MLP neurons of a small language model. Each row is named by its layer, matrix (down: output weights) and neuron, and shows model dimensions 16-111. Each number is 128 + 32 x the weight over its row's rms, rounded and kept within 0 to 255. Numbers have three digits each.
A block is one neuron, or neurons of one layer that tend to fire together. After each block is what it responds to, as a language model described it from the Wikipedia text at the highest values.

L7.down430:062118145168136142093111116130127137158107095183177141145114127144135062124156128171116152134077077174141131114169144134089091117083160120115109104114178176116103133093130165125107160123121118075078129101120164125137130137095114147158118111093100117124118174139111198132086096139116143129
L7.down494:130164156153139097144171130128111124129126131109109199164112166111112141127111151146099128064090150066100183139157154127113123170132164143089101201228074114066101060112123141076140136085139148156106120110140128141139137125087108158190183162129069165144126048103124166077125148109117169136
L7.down509:073105121185123110119147128087165158199122095163127087106152096141144113091135106125129170071134127183153107074163122133167158129155159142151130079169151123080175128034154114134112159147129092112085145126143146096139170152154103069119191151122160160205151167098145147156112136093217178133
L7.down576:136152075112124125114150138109096134168121117101109156087184148073111115145112118130104116134163178070090144140187132165160103153092119099084131071088112155168088144098139117124092106092097116096168092099098164142163133089116170116070157165105108101106160143090056075104182194141151159138
L7.down726:131124088140097152140148157170142144132121130148116145145159081183053110073131143101135161110111127132148125153091105176099160255144092127148173142079077255135103148124155068062116085111089088157091144088140074098139150147074137131043111060135102126135176080131115174094119104128161108075
L7.down837:116104138151185164134126098054122160151118145144166155113129087112050080178174129130126157113155103111175120073099182109181080144086163167081139163110106150068135164140144186125067147168184124043181133101139133142110161096086130136140129078124081110144136082135121095116121114149181116137
L7.down975:140178136127116148114063110138162135128148130148162130147127112145159123147160138090096211140112120178159104108119082118168106179100068156130094100134120100168097150141164162134127126105039126112148102124148138142122124134181139131122167120129158094130113153133098113082147107128182101159
L7.down989:177087112075128104173095147158127114160082099152104142134138132196191114177137130107105129128162127121143110129155147125073104165173162104113150094100121116161109115140127138093136109077143164077077118130134109129102103110161183124188142156105142083149081146159132128066109122031096187090
Description: Mid-word fragments and years

L3.down296:132027159125149093135124124084141176145134116094082069121144091116098162120129096172103136067115078094153146119121159116111090133151106134065146158130149147145139136148144070118155138122084146169121162122174127157113156071173148183172180104128086086123122089148056081078126107160129160111
Description: Joining dashes and header breaks

L7.down230:105087155051101125199109152168172150124160139139156053080138125172178110143154107123170171126095130181148129026134146140134187069153146139161100151109095148112071142110116118138160172101096134100142116151166122168057110091153099122117126126180177122101129146149155120098073119140101102130
L7.down324:092127095088130108091050158090116134110112074146119125150099115183151127161132130140098199135124107130091083134179149142117159145192105132087136145085104099182143134084098124125108148162185057091199197117158138105121160057124119130115149132150150140132094084065109106111160187130141104070
L7.down583:100104129143136103104123099076103127127149132101171106125119105136120134020121143155096167171143113148152129119125174076172114152167069103090116130112113093183098188116136116120132097127106081127123162108126182147205175094151163093120127127128137188202157087116154123074138127133118147146
L7.down595:162131141073109162140138104116146149160112159108153175120094139210079146108149115086150124117221079111141082091090099177132130102188159128145137152064138133089106174172180164078112122083137084115133160092213123103120111154111119150103106079162093123163097186218102112128160127192132149078
L7.down699:151124143107168068186157132163084133043136141091148111138079039123133140126205127123166128127142107097126183144143136146179152136073130120121116122135105164111156159079163090130144127178046131166183106107157131161148163149120083115132106105150112166074108113116131190119101125136147108129
L7.down793:115133132122101110175130152214122168128136133163181116122099102065160139140180126139153123126127119070097126112118152123118167126159141095131137106151075122137127107086162091058114121099069105117196109114183160128082093115128098103111128095117159100102165113147080146113138193125150120157
L7.down842:128124183131172110169120129118132165086113165120147145129162091056122097119151129134094113140105075142130104155107116179078103138128096092157112087138091163181112094062156155180168134077048106099101109174122200183121117143122107092089081134113115092105115199154088151140143187116126138106
L7.down904:103082117099123098101034135098113158073172179143159114155105127088150143146081087192121091162100184087191121124166165125103077147131149160136124112122090125096156102167127134112124203102137182159116137169146118083149160143190162187198122078178130146128159141122164103125095126183101165133
Description: Name-end separators in lists

L3.down797:170082155125131176092171120121150091149154126167103103095063125127148117115103198168153103113173089103104102098119128120046122111095120110134118150125159127099028114107134166118135156090104136126115116082112134100158099111090158103118089184140101086074088149151173102168176126132119091156
Description: Ambiguous word-start fragments

L3.down355:145141095155130139140152116130092129114096040105092131131139135160168117125119214084141165195137127146114182139188100084083098193143041104120174177166125154114087112125118118146155151117123101106129188133104165150106135101086091137216173164075133112145174135055113120138105130144171116154
Description: Word-initial fragments and "to"

L3.down1:161144130154134167173135162142103090129153093130135139084129116184137172115115083160039090113159171142106142112123111131137122117151165151075153176177130176137155140137098127087103123064134154124133116145078119103149100151172103101137102161113098087121132106119168102086162124208152111095
Description: Anaphoric reference words

L7.down139:131163188094106185157142121123077165159078116111144156105090117075103163151112103056156141138191101087078132087136148151117118092139121107135162171085106120142129121120136197165163130139089144127115151133143162146109146069107159191157094211121136099082125144143127179129124114148169196159
L7.down367:113103125138148162121181122084107120084117089129122130117127124114118122141128162136143099175134073101082151127119102126100092174107125137181128113173181105112138091109164087159142124099143127135076082144106102137134071169121088149136156086154083158144147121120218121162129098139145103176
L7.down437:167173146087118166181152176143075085099118108154124087062145132146160138125144112147193146064112126154140133094141095118089143093068156142124192125116124156169157133133102125146154188131112130133129189096135146171124120131169124129102132088101139126087106123149168129087078156096131143138
L7.down472:064105160162164167161126209074123085147097077179138136127195107160153136158126132121113115095177064150098171110189097065174118127137151084190153164096111167183114079092103135138153164145096099090168139104119166175114110142130100132141119196051136141140168087131113168091089138156165116179
L7.down504:121109116112161165135109101134105115110110188134140149121100145129105132137102165136136103150088170045117124102106105111146125077121162146133066090108131162117072108136153173111135127126141076136090097128127140145142088143090146187139106144165136068129165146142181153145165053137118127158
L7.down607:143081088132108086127085136173079087105113077121089143074091133111173134117105121175154145130161143138176161121139190135164134161191159125111138202145161110109141079169023116129102126171091093144152108134147062127165130068190190171142107128159102113060107168128165167119143128133119098131
L7.down654:164072117098109175126086108142094090089087136141082122091166094137162109130123103131136127139131061118091192189128055071107118096168141079098053066147194090079136112133115144134123153132130111160070113128134161144100181136113051184218148094098151077128106089104126154106118089068190102149
L7.down868:140085142143119147154104145146120057107101144130125111104173092117113115042098193166173134173112112117091163164117111069178100147135139148086105108190146084115182099081098067108151144138183168091141099135128089141103180117114106136170103174086129127120134116135123112126173087089102081127
Description: Word-initial fragment tokens

L4.down44:170163100175144170109131151131123090078115064072129132102142127089146097127068141159116110083155140114102162138172115138086159168187148058164210111133181161122101107102089113167117126075153119144125158089085082156150128155125104146176112143155150101069113166027119103111184096074139098231
L4.down62:166085159152148131164142143079139141140087095118120117100104115065129102114126117146143161149124106183134099177106199050113073172182162144101127090158133122111161115133139076094159226125102100121146093132080115109154091132163126144196134176123060064161121122088083111133116171076182084090
L4.down439:118089123124117186147144138109125161115130100115139120116099125111137095122111147184057166095156174111126080098142099122171115103145167140140045157115145093089147139075096142106001120101094144200167169141113117105120106150193136176098075186096181154101056124149120097117172183091092090109
L4.down672:162191116111144105138098138070110131132123117139115180121108139082147094113099154192149155100166153124098147170135102114102153106086113130094067142072120080103078118130158136162101119096131112198138152196106126113160129141084150132191113134066118070067170135112111094152200119110152132138
L4.down721:139174101172136158131105129123089183103116116153125082110110140108135168126116098137047121080160089118133131132126094148132078153160082110144141157071140152103174102100148118097085143137125119140219120167130097094136109090138091151155092139143081142111121177107128127078183104161123116082
L4.down725:127150160156103089095169179165167163106156119148123119098120175096159155117161177161089127115148132091106165085146110145137079167120214164160119175154142115097163118114109106158107141101091143153132138086176157124112088171145106171120128113090169106144125059122052056167215095133146068134
L4.down780:165133154140122156124120155125081120052162070120134197102141193139172178122084098125111165131067153076158164198089137103102116150096131114127122127174067069157105115154150066140137133140155076172126148131159072147150128140146147157121168089106088131153138077083081123139130099130081113176
L4.down937:140096139114132103190088100162183106153139168153155110115119133116167079114099093192160126076139102113216108044190082083115076164161094157067075107099124128123118133124112095121143144117092110180195110170138140174112181129128129157087148159141124086102120175114074128126103142137125174172
Description: Word-initial fragment tokens

L7.down30:163121151118161145169148121087105130088104068137179129173088116098119107144106203157071099158163113203127143167130140150145136131099159111101168094113160100138059119146149084158116126146117133167113116056142151093175156126164166102128100183104139129118087084116109130103120126100147142143
L7.down151:150105120161114064174087164159136113115173128125134170115172129123168178156164129160137079108157063112105111162137117118136120154162056088129111165131117182120066080164115117129163116087143145121166068138079104140134136121165150136099097142120139099054138120189122104111164170132129127115
L7.down570:140112135103074141123109097133194113158131144122108127186188122121154189140124141090065143181156073157023091114186121144191148165095061098123108090126185127096101102161145086132139123082172164166129081124139122128139128165140148130150085127159146131090063180126071118134163126120162102114
L7.down589:101107189121209106137168154150133141119149099140144152111174126130090150103112156162146153133114153146078194142163091107127131113133101135150214161126068130130114121124117103142059105160137123158151173096069117125155138176102088134156100146120039155136151116129124084083185171143126123139
L7.down808:062105101079137149142141222070082136189202113157106077137065102070197148165081095136151112115122124119137112110138139181097171123110125090115083111166132103135146138112104118149136114130100173120078095162190136170134102170117155169159112124110110119115131077105071134086084088106168178155
L7.down824:104106108077080115118163133095111122122127149162178111101167170117106155105121156115140133100108041082113157138108082172186151144140082142167144095087147115184145112114125181128154128107039109085156178097126077156069147074114116142035183108099180063120089164118141100111182114104117106046
L7.down865:070154101132133143101119118104115148142077143197175125115193174190081129095121154115146126075108158135070194089135079147051148171110128186115139121127076126186154072053131160110101136150154128147159160111139125117133060094063060139156144072111129120165154134110135126113144116145131139068
L7.down987:151112170090167115167173112064076155186127166156145127156146126098107185113111075045155100130166117136128165155139146120060173139075074174150118225112112146160172131203149114139153097110130138190117103124132098125152161104112092145134094189087138164074118099185152137147139141114159103118
Description: Infobox fields and place names

L4.down238:172166078124124135139132111146140095135121148095147122182103140107146083145078116088197115108104074111161153182160152100187103064160140133094125142134111144119091125092122143098106160117138096148106125074094151112083177133099163071128086127130139083140158097184138115199101171150112070152
L4.down430:110097102157075136165125165135128071128134121112130078090132127117137112143101115153152126090122114153155240181130185079112085131108131093148117109169120161095086135122145141153126151122100124108142146144115127169171126102092101050066122104121130073135153110139079138183114152110120095150
L4.down720:164147134182175177081092110129150136118111097201089177119129123145135119102158135099117157181077151106082086163080136077090135112080121168140107133157135123113110112137161103145174168134098142144159171091083147197146091120095184113138190140128145156144071114173180097133112123189135061103
L4.down836:099114073118105159114099112138113120114162119131139136116121120108107093133104158106128155120085082117146127188145186114131102094131098143083146119104154144148097119066123161093076084172108098092092151133164130125140124125057154089120106101068097123172146116145157124080115113172125099126
L4.down866:141180128047101130131123138126181116171081098063175175117100076108074129118123110140180178086144127096142172125140165104197060157145138170088105064129133119144129113090106092104110185105124118145117130140070112131148185130090103122101130152178166103105084110119176103142138167123085113134
L4.down922:116104114126119160121117139064127126151176158149152145131147117144165131147134188094125176138178134184121038130161122140103139116110113096134175096163110202126111139071167064138111130149095168107152143068119126077147116174117137068171099126116142159148141078088166136120070123153151166110
L4.down924:106147102181104110103120154134145136127165071179139099142139144112089104120129123168148162125151101103101132134122160107215077165158184122089095150031134163126110119107103172167094183113112123200118173159066118167108094200169121121088126142101120093092124164164128140116119139186170141123
L4.down969:118169117205141110144169112119135096095110133134152092144214132136112124136159227057151147116163132147136123174123162167158090090102169108092148142167090161175144127155127092140125143114059088108171157201174166147131083120073093076166102152128160160140173131116145135166111121121204123104
Description: Row labels in tables

L4.down347:136098168206102114172188164155116055113147128114080111150043175138132110097170197169130100134148170184085141101114070158106061152051187110130129110156122117087130138104128101124092123135106131136209102102186144134080145151109161131122097155099105055115111131117147168103158158146123106126
L4.down434:092090150155125126168112115096165061145146114071101095173180126132108089135182146127148113083166139142097138117079097057128127151142163148069194088136143140096178151125139155073159125115122146105145081107094134127103095138149195076176098177080118167130138143151104170161134108111096130176
L4.down566:165074166097136211111122105129085178155127078116140165102116116186118114125189194101202144135131116129162087140118073107056168108149097137086163167149154091127185131114105128177106097134112136115142135157119113177133120124067142090154177160059196136211129097132134150095122219135136130108
L4.down701:081145130125079098154123121135119168108119088097137078114129191102147092075078119113082143140131108104133197199118071142117107150189197163050154129083138167074121113117122113185106188119200118151110092141111131133151148109206135035153095078165140091124100094166137118163162140141160132145
L4.down727:142136102123095091138088115132146139099072089167147128137143174135116131123165080130159123122187169075104101118124118137119145180155153121121109146096075133107077126133104137128172141113149129171173123168133190091070068128124105186096160107120175111165120085173096087096165170148089127144
L4.down826:117170162109122086129129090101099100119147151107120102104090144054074105163176154130100179114073158168149094163138128174114128122134140147143118157143124097112132107145133149128136128102120160164146181092134160146143160185215081167104083140093044164156166147128064137147108156144116153139
L4.down998:142210103159155107099075111159168132153156081134171012113114172194179102110126119169085134123154150091197093142156118158071112179187165138109149085106117143146113121103120088094080123090133109129156076146157125084107104142129144180133116140130200094124120094170122135133189106185103097157
L4.down1016:136112099141113120106108087137153130131130033133114105128159100084142163137154131138118132120122137093159119111132095130144124098201148127146095088115165135130112123174120091147104185071129146083104109194171100081134133145143131121098145092120163107134148139082114171108136128137119156130
Description: Separators in structured fields

L3.down990:088170165077121151131110100145086133066157105139134140126152180082127098130109166111163158117099108148114153166108157139135143124182081111128100144104114119098112128130135203131085101091071138230152170130079144169119148137163100090110169114142061137107136186084147103102101127123125120152
Description: Separator after a name

L3.down878:159157144095124203139143133181157125113159171102114149121111118154088030114165173111169181134114161128176119147126103123116112075091145127061129088107141082148140135128109157120194124115131125156131115131111127156138154174119171105126177115127111093116078129069082070078128106050117105087
Description: Year-start number tokens

L7.down82:087142124142068125046127130084186098102146083149134153163123179140096076170111176130117136157151145089104121174098137095121119100158143178136147133062131162144157105126103130110143126179107121160175193143078147114161118106125103109116120111143077153119119108106117134142134159157102136119
L7.down234:131144107168213130112125110141122086099165104188087149151136093188089096060103150181148112115078146073122126142178169092071147134125131155073124150141127171118111088078147147089145141167112097123150181131126091130135160161114160121128106116138127132140087120062089141157160099130103123077
L7.down377:077142099117056153108119136103108133163119126195085112144093125214113093088125150131143134165128148150105152097089132133146097092117130111135184131137157132149094116090127196165116151185060108152124090131082108136131078113140176124168158096115169125091108096154150152119070123190129134130
L7.down449:149197080149132153153075145120106111100151114138114117091144107193133163091127156114136155166096159118165085134136120120083081107161080038144132106113109106101159133108039110113129114127169145152147186094168114147145121122204113202107183115171103145118136115119133107173133100134122149085
L7.down692:189151093138131109130162135165131114189081126135132111137139165161135114116078122126117084103125171114168153156114139100100105153095140121121087085130139123154126100129111102075125125108109110198133099134115128167118164143116187089153159138136157099113146127124133144173111127120109162058
L7.down789:115163130130085125154124132126155082115155132147119116124102136189133125116110152137162131153067149101076208119129189083147114098135160100102100178125101160116166127083133102114101168183136148167106129150081141098121118166125108151185161094164144098118109110092147200114111143121074127096
L7.down832:132218136112087092176112075123156077129106124185150078134095085194122154114097136125117093072105129092086127212142164119092148125148069123173172153161144144130136143110139146098114182116148072168129133130110104141108128125158093150180167121126101142036180119117088102125116141139095106100
L7.down996:141186056151177070067132046136078116062166095139161124098157108089200165109156132107191064150127082119120122111140065167121117133062139160176093137121153112121143180124162132112137105107039132141161173136139134146144134079096100088095120156164144090144152123124099133122111175134113121146
Description: Range dashes and linking words

L7.down399:092143116086105172165161104198135151152118106071184140163119139089201089131149145128102040121151141073124200136112109167162144167103104110139097098118096117090087108071148125121153094123114194081077094139131107127135087088126109130186088159121126133174068148108101224115085167084076118112
L7.down443:162108128133098162123181073153157155102141127169149127121121108160155111104100160110090121111136157140128137137117154149135165127089112111140113094127155140136161142091160130021091118156141126109144084130151122023128080112124036124164107095141114116151155101077107136110063136124122085114
L7.down453:157184153137134169131149123140101127206159112097140180178110095114162132105205093151154085093139136066161146104172152136186129114082127203148123131152098103196044207111115146166159126153143107094098100130189138108160080062108168052163108117112145143153115137148068120151104139068167100095
L7.down631:120106108140175141121177161176069151117148177126067114081086148080140077158079088124102056098092154184143152100098139142117118130134179150100184141114173139064170152128135112094082179125137123107107132105188088141110085120166150115133145140172111161104131168090106145123136147110108159111
L7.down794:107087108146155118161158147153119115107196076138159119127188139159156130104142122077158101076134104108151150148148180160081199092113099096086097105117105172142130136086115158114137155123149146101108089146138115058113116081124143106136088160131160051101174158078065168170094197119058123107
L7.down915:097100127125119168105138126173107116124129111082142156149162119095190143135103156117121081111192090095109153104143123161129133118091099098138088122094138133141128156110144171086145137127091147106088087122143158138114075073128094159132158141146160108133107126133138155163057144137111110117
L7.down939:113135062151110140123194141196084165137126164130111162117148099100131126125110092114138103169145132089161167109121123087191123144143141104132140153119160136119140159186097093073139111094128118118126127095125104132131115087118067169115137173128094115107129136109072169126129144115136104144
L7.down979:158127088096137116129132135098078131147126071115141079174152097185170110112111164094152119099170122068106158120133113131132158144121124071134105132077132152167135190073126111110124123118120083096129156099122131143131095097116141108162129122059122094126148128170114105125116086152127112092
Description: Clause-initial subject determiners

L4.down396:102157136118085180069109132111130106177135110136079161150124159097116102133059159103121105202112197164155182098077112152164103099108156120111146107096113110144141142159102134113083106089120144150127117090181132140118124083112131138143170080118132161088159146179155112147136081110121118139
L4.down429:122125178085125173112116117115096123130132132061071130150147118112214144126125154139094094096158114097092102144140133130096102150099205146183057131132091173112053114172128147141125128079149138246122116135122161129121127115143066115114125128114161131162131190178147109161155124128161101112
L4.down581:139182120169136138119124142164130107184124079164120113129101108124117117122141194125147154087214145127090155155098095200160142063111171157111120143116113120130087120093144142115124117162139136146083167119114156115116164177071122138087140118111092101088086102107128143081115154153118117170
L4.down640:129103213157143151118129192116123088113097137140120099111137153142104164142115165141122136055129107076099135120124141150132148077139136133044173134082110105143165124081135109129184166151155123127154119123138193187095106184190144122137174110169121162159137147109168125135138128123067134158
L4.down709:162131054090171136069124158114147103076071110177091104122083172103147182132021141136129076134114134106173154120128109144094205098138119092123147145130129166111121104125109133168079149151084127113112139190145205115146114190140187156174129114147072077141127095131174102115132151207124189070
L4.down731:146102099159131115108102198106153123122139081117080123135141104139099130110104138095130122138135185177177113138136125116088140152126130116104191067148129097104146118157106127180057116136109148068164081156156133109126105143092164175173103056144062121139117085110153120133093105153143113112
L4.down741:149155092111144152123084100147118062128131111115101116143142161120149163138080097119135125172061153058114129116126084131100127164155150121086116212131147148128117118122108146134156109147119126053085152168221156151103141088126157152118135098171148097152169120112122146128107163126111142044
L4.down1014:149072103169172158131101151137144117082116113126104113123158100136122138142163145124125113155156131102199115118102179162079168113142127136148175109120114107102159115127074136141128129161137139101182119160101133129114120148106188079115205129077094137120089121113064172116085115171129093175
Description: Date and section openers

L4.down219:179130142152143101100189134118133105166156143118075144087110144098131127123120129102184098104184054199124130104120095144125134110119178055136142093137127130065099121167152143078119152127180094173101099191116148096110157165140096105142121062155068140117058138120158148125122131119170128154
L4.down360:154096093082119122143151141080157144116105110145131163120085099125162171110151120100183146143206090117151145119186079173113092115127144099104171123154136111078080113121100087105147106062213143080186126165139166103174165108129185164119098109177163136126109156123084168160187167125120143118
L4.down517:080139058154128169117121078162161122161136051170084126150142196136166112133081118154126118144160152093141061139131151110122079106079168123156137168169149184114114138136106169101112136075109148125156175091117122082164131117115048102153116039094122157106105129073074127129198134096171106178
L4.down705:158154133161112122168120134164198156080087069099124151109142097099128082128168186122191126126118119130116136109129142116097153118165096128076134149187125112109127105117131155174147126141126180095175062160160143126179147133106186105113122168098133162096090147084147153117121204088128146179
L4.down718:119187186086177192115133137130139157172112122122116089152125113127165170129108170089113136071160117144119104106154137151129161081142082050109130204124157081147116157168135156123127195145091124162077106128091149180152100107145105130125125150103123114095136087083155107149093117145103128165
L4.down768:115121096158104105154093118121129168101133082150104042094072139170150218135165116130139105153138131133155107080125167173135155165109181095141159132168145061152097128102108096127155148137125108156171075130116144112116100181140079063115147139163142150125139079143138084154120077124091082178
L4.down783:175080116091140169106181138073117118107141089123053149095104117124153156127114142143129155060169122081180096137099084134080112141160136117098127147124138110095055125101120069073153153092152123139125107133127162160196097131079123095172149126151110130114098163109128141176214148120152126187
L4.down809:203073131076136204124173159125166124160154149120068180198161156131095118101113123100141100148142077134102074117087096135123120131129172147147111122150139144069109125194097169063204047027115166147144148122154127137133174163093067117100122090172123101124071148093145093181137083154146102079
Description: Indefinite article "an"

L4.down20:141090104155168118080161175122086129201091142113117110133143131179104131148121099030101085073123118052095120096155150163122151116165153093146153198192174126147070137099188161143118151145140165106084094124120137138102151148170117146145131149057125062116078111140151110172123109115153074107
L4.down191:145143104087164123065127107128158110073078111179080084133159224168110099138136128144129111123134187042169088123110088134123154125128161144143149097095146104097204146127098131192126144117101166097095170124122167122140155224136099107133075066146115157108171153120100052138106127123063091122
L4.down372:094116120118129098123103133211130098135124124124119082163117053131113168138134096117090166087046107093107155184119106085115121099082118066130051137103104141136112122136161147148101133119090118109104140142130178149189156126163162100125131180093148152145129122130100149127145125143159110151
L4.down696:185171139150121179147150114130113059072138092082118168092097135091098134133142142099076147136152121070109179129142205121118144150113156142121120164111165118141150117108164157137099076103115170164087168142107109139132075158122106128151156086139042164101105085116091171103092137141091082107
L4.down750:055147110155136074142086120146144099054124081122141117181123173184133115125154145099140140243107188133146104083136180123157129118177134116107154140151139122156087123160108126096128111099154137069164172134141093112114073152144090120052109140147163144143160140087112134136103095148166142073
L4.down855:113149143105124134090161120173124153121090090101143094121117174097094111137157189086140056116172146132065130148150117162148157050079107170131202115111126109090094118062092088152060130190140157143145142144085128118173083128128139116117066112075124159142140081081117127094123163143177132098
L4.down861:096200134118129099109142086061153144133162141091057123105109120152147090147134116120115123143198113133063157094136153110167128119154129113103160180124154098121094102158117139149103045115101090094063127179148162138145152111126116111088143054124146083123137126179141121156175096085148151058
L4.down1017:133077107179131106115129072126076044106134155125141132090154080112127088152156067087125107109085160094099168092167159142071102135058202118140119093107142088112113120095139140137106157165109172101053129178152112088114164107187151115090132131131089122160172175107156102126123064096124148117
Description: Word-initial fragments after function words

L4.down57:134106142151123173162123128123129132166153067087162139101114118123135175106155135146105098129146173080087102135122163148123111136141079144117132159082161101149112124088122081088147138116147157104113124124183117087104027122145138117118155146104065135093109124116182138124179054109088115116
L4.down126:071108082120153151174151163111148171162116121146148089075181184090069145121102123067097095094112041103164128125165087161214112137120109131109144117128137195108163120139097130166139178200111126155130130131128110100092076070129102208102181138164178155164124146102174123147158177130188113106
L4.down226:188109120094117071137163164162088144101105150114111137103177153151122093138093131072136154154210052086110122121160129157111150095087158128134098101198113157147031156124125128103175108132100145212151150146113144114130127104112131140069112105141050093070061151124188134161121115080118082130
L4.down235:114092136103145136134159090140114146142123108119157094133200105154091178109165131098204115109107136088097091178148141110153084082118095123192136187190158139118115122136085136100154106108123144102121114195134091034066118079157134176159166126138111148138183145153151143106134137174178188081
L4.down365:124124101083115199139148124119094148150136133138128112129093144115203132130119117165153127146176144094112116098098132113161158119165149125151109134120136063142157154135085077088111144131119112170135124120112107104090087147127119149126180126118160170146147119138136122148107089111126122096
L4.down639:150078120083105184155109087131130147153111123107131075122116147151141132106152096149110135098075187122137085126136076117049158088104131160119090153089119162163140141085112132084087132106152157102077136188132089160137095114169123122137130161078137127155143121134118126141199108110173160084
L4.down770:192105133132171130163135075141082105154128119126142096153089149035124132125145099161143105115219152155189117102164126133176147114058122123112148126079144101130161133151082205136159091172114145152126115098142191105180171130104072131162035131124098111126133053204145116128124098110130114162
L4.down985:123080099123150079158134092129129170133143097168125131155183116118118127145085196142128191126145145138115099103132175119098211132162085066119129072160126120160132108130143149173097069165141110149117170135120156109147136066104141068150100173105115158113119100078147146204078068119150112098
Description: Sentence-initial subject pronouns